Weights of a small GPT-style language model, trained from scratch on English Wikipedia: 8 layers, a variant of Muon for these matrices.
MLP neurons of a small language model. Each row is named by its layer, matrix (gate and up: input weights) and neuron, and shows model dimensions 16-111. Each number is 128 + 24 x the weight over its row's rms, rounded and kept within 0 to 255. Numbers have three digits each. A neuron's up and down rows have the sign that makes its largest values positive.
Before each neuron's rows, "fires on" lists the tokens most often at its 100 highest values on Wikipedia text that the model never trained on.

fires on: "ar", "se", "ana", "st", "ent"
L5.gate289:125187091129119112135134148100122151105107094144130137148154127116110101089126089155113097119111152120129112122162118163112120113125123130147103139145123165101114162128104153137126136158139133136170161099105151117164127106163116107105119173143112170130104151161106142136079165131143109147
L5.up289:085138099138153124129127110097168166116126104114124104108088159108094100130075119121173126106099128130145141147102158122136130157130139104109141177187140086123154129118106125187135159113069114132159121084152173146127152102176123096126113158102121119080107126106129083133156134091128116107

fires on: "s", "or", "ar", "li"
L5.gate1058:111168105146152086079148088151131157133122100132129145144128100098147172096161149108131095130125131107123172130115110124113119133099146119132132125126136092107108150090116167091099128146137138126137119115119128196116110132119172128117150127154087143098132129148113117085107108112163164129
L5.up1058:073137167135126112093133146171128143123100125109133137128126137089145144126122136125142158152129156106164128128161099167135101128180111136157138103139078126168148158123103124122104127115118129140096142112138139103116112153146138114161119146171093154133125160158163139135165114107140156127

fires on: "ul", "al", "or", "ar", "y", "ur"
L5.gate799:107163140146163105079091081131133147139121130096149087128150083113104160136141097170133079107142141106143099113154090143120109116147131142130148106116090134152078144173095124126109149135102148139137092107138122157076096114125174141146130134156125141078149165125087107107133129132161107144
L5.up799:141141107078150133129123136118150132115126111132137153123126069133042158106134153137147110105131125106115102103129133149164154124131138116143131117163143133141142119104149113125088137186135125174141083102118136112089152105141140124140112127162163168120163130107175133177182106108089146127

fires on: " \"", "-", " over", "h"
L5.gate534:114134122128142100175152112158161139117172114141172134111118185164092151140116128152122161151141182151112178114124110105108147094112143135123128113096141098137114115114098095137160117106161130143136068121132169111156117100122120136156074165118109134116124126128137151152140151117113128123
L5.up534:156131142138104116141141147107167128112117127153089123152112156100101090123087164104118098160097115188140123154141113125109119126118134134139079144132172145146113085166107122122133158098125138122121122115115178131152139066159096119136121141165104134105139110107173142137108136138117154102

fires on: "-", " \""
L5.gate314:097107139129142155159136123123120117101066132166128130113104094132073075155138109112091121100135124146144169097151154130124078126138137147159128144137118130134122127095106103078083103200175117153106108140127146129126156065139135131123134130127092160086169160116105169101108127115125076150
L5.up314:078123127169161123119156149135130124144124077135101116117141139088116107141144076104118075105142134162134117142139129101120118062188171124159108135126160148133123099115126104106141104111119134164118141091117115099115126114200128175140115133160094101129132157075141144109127143138130101117

fires on: "in", "or", "el", "er", "ar"
L5.gate1153:151131135112137163128075104095138104109132137125117125093137100089122113103137138129118112135099184097119116150143099169147089117150175123120122129167178117144129154150144157126109132129149122071102125127148130143107102120169125138165161094161137101162105148156087157127148094149148142129
L5.up1153:142178125101089134072109149102162115090121113148151148121135140103144117120133090127129132122088145108089071190164109130131115138087139140132143122163167160134135142117136161149130153130163124129124124125146089104105099122125087147147140098131177117157142112163134137110142104130143095126

fires on: "-"
L5.gate984:100149097119151128099139128155125139121097106154138144115100158106123114146114154093106131112121125078119152145102113154109093147184153152171080121116130180144137138129116124112122164133125115148107095114144185136141157110141148163086106195130114108113122118127152102106112128150103112138
L5.up984:117123083121167133114096179128158128136118140152122123122167137106115157053119118129118105095123095135135132132107141131109096168137142130154150141151151125140140143131127153110112103097162103122091092101146097103131140103173120154110126117129150130150163123113165144111101151151135093157

fires on: "ke", "me", "ing", "d", "de", "ding"
L5.gate1115:179150143127155134119130090136132133132102128118130150156128153088097103166115147129095094161114126134110134160143145145114120118159138110133149111130132156134101126086176101114144101108112129133099137133152140138136135123152102134084120194148165123141138119146168134141110118133129136126
L5.up1115:113126105154119146125099146131113166155149129077142134140112173075128135116113163132136110141157103105083144148147116084095084141124123104125081156127081125113122132113121123085145116178175154120145151147147138106172164154135129126126132133121142139088120114131160127100200124143119078159

fires on: "==", "===", " ", " ==="
L5.gate651:183125120133167104156135090106137127155105144125128143109100111094145119150151116118153120127124135153090145162107104144115189128158141153120172116122115134079143130082143137093100129131084145136140073153147122086123101123120116111096077119128117132148120134141157129154112107156122171139
L5.up651:153122110121115125115085142106103131092127131153101155157099113148152122094115106177134077138142155078101114112108064157154101118134101140080108087165101155151093109133151116080124117139133134092110138112103137124128154176101136078156115176077098114105129164148140120137106155134095104138

fires on: "2", " con", "en", " re", " GA", "an"
L5.gate343:127093091137113149120120093113148097144151111114151120125160156139148100141107122154151109145099114059093144101098093118160123147140112112109152178158122096155171103165108100159119138127127111078109144091135150104100125102126102112147112162169087160132150161132118109153163139149138110113
L5.up343:150132127116130116130089091109091125153134127090091132145153182096168104102119162145096102144129126106121148122107139119123102153140111097121111157137107106130135102150134151136173117141148143109122156126123095157121094204111108122130150123165118133109138142140111097105121130154114148147

fires on: " of", "ph", " &", "n", " and"
L5.gate979:148123110129170124137144096126129161132134132151144179104101158122108091140118154158125120166102110096161153152151099130154102147128108099152116163151136135154163134114163097131041143104092093130132146107107143126104146115133150139085132131139103130125146147136107149144165132140150106118
L5.up979:124102104104142154118122128168096131118182103166127137126083134173110115114147147108114148108132203114172085138125129152088131152148121116150124145104156170134140141105170145109108194161089101166098166167122149121140122121133111094073153126120138097100141194116131131166128111120110148138

fires on: " and", " |", " D", " &"
L5.gate957:127104150151093129112147122158129099141135133158108159099150131167139112108136125135101151110104108125143157087136129138145145146154097105144107164142109124088152131145155098163110136144100153148160126131121086136126114122092149126148156146161143142120128111121137124115151159080132136110
L5.up957:126105119121112126139098129149127150133138163137112121126166129113084095119111131136125142115147140133115111130116116160127141114136103135144116189143133153120127154151152146115107164157132091133056072090089125128090153156127114125110117148146162107110106154130147078109146130146131107137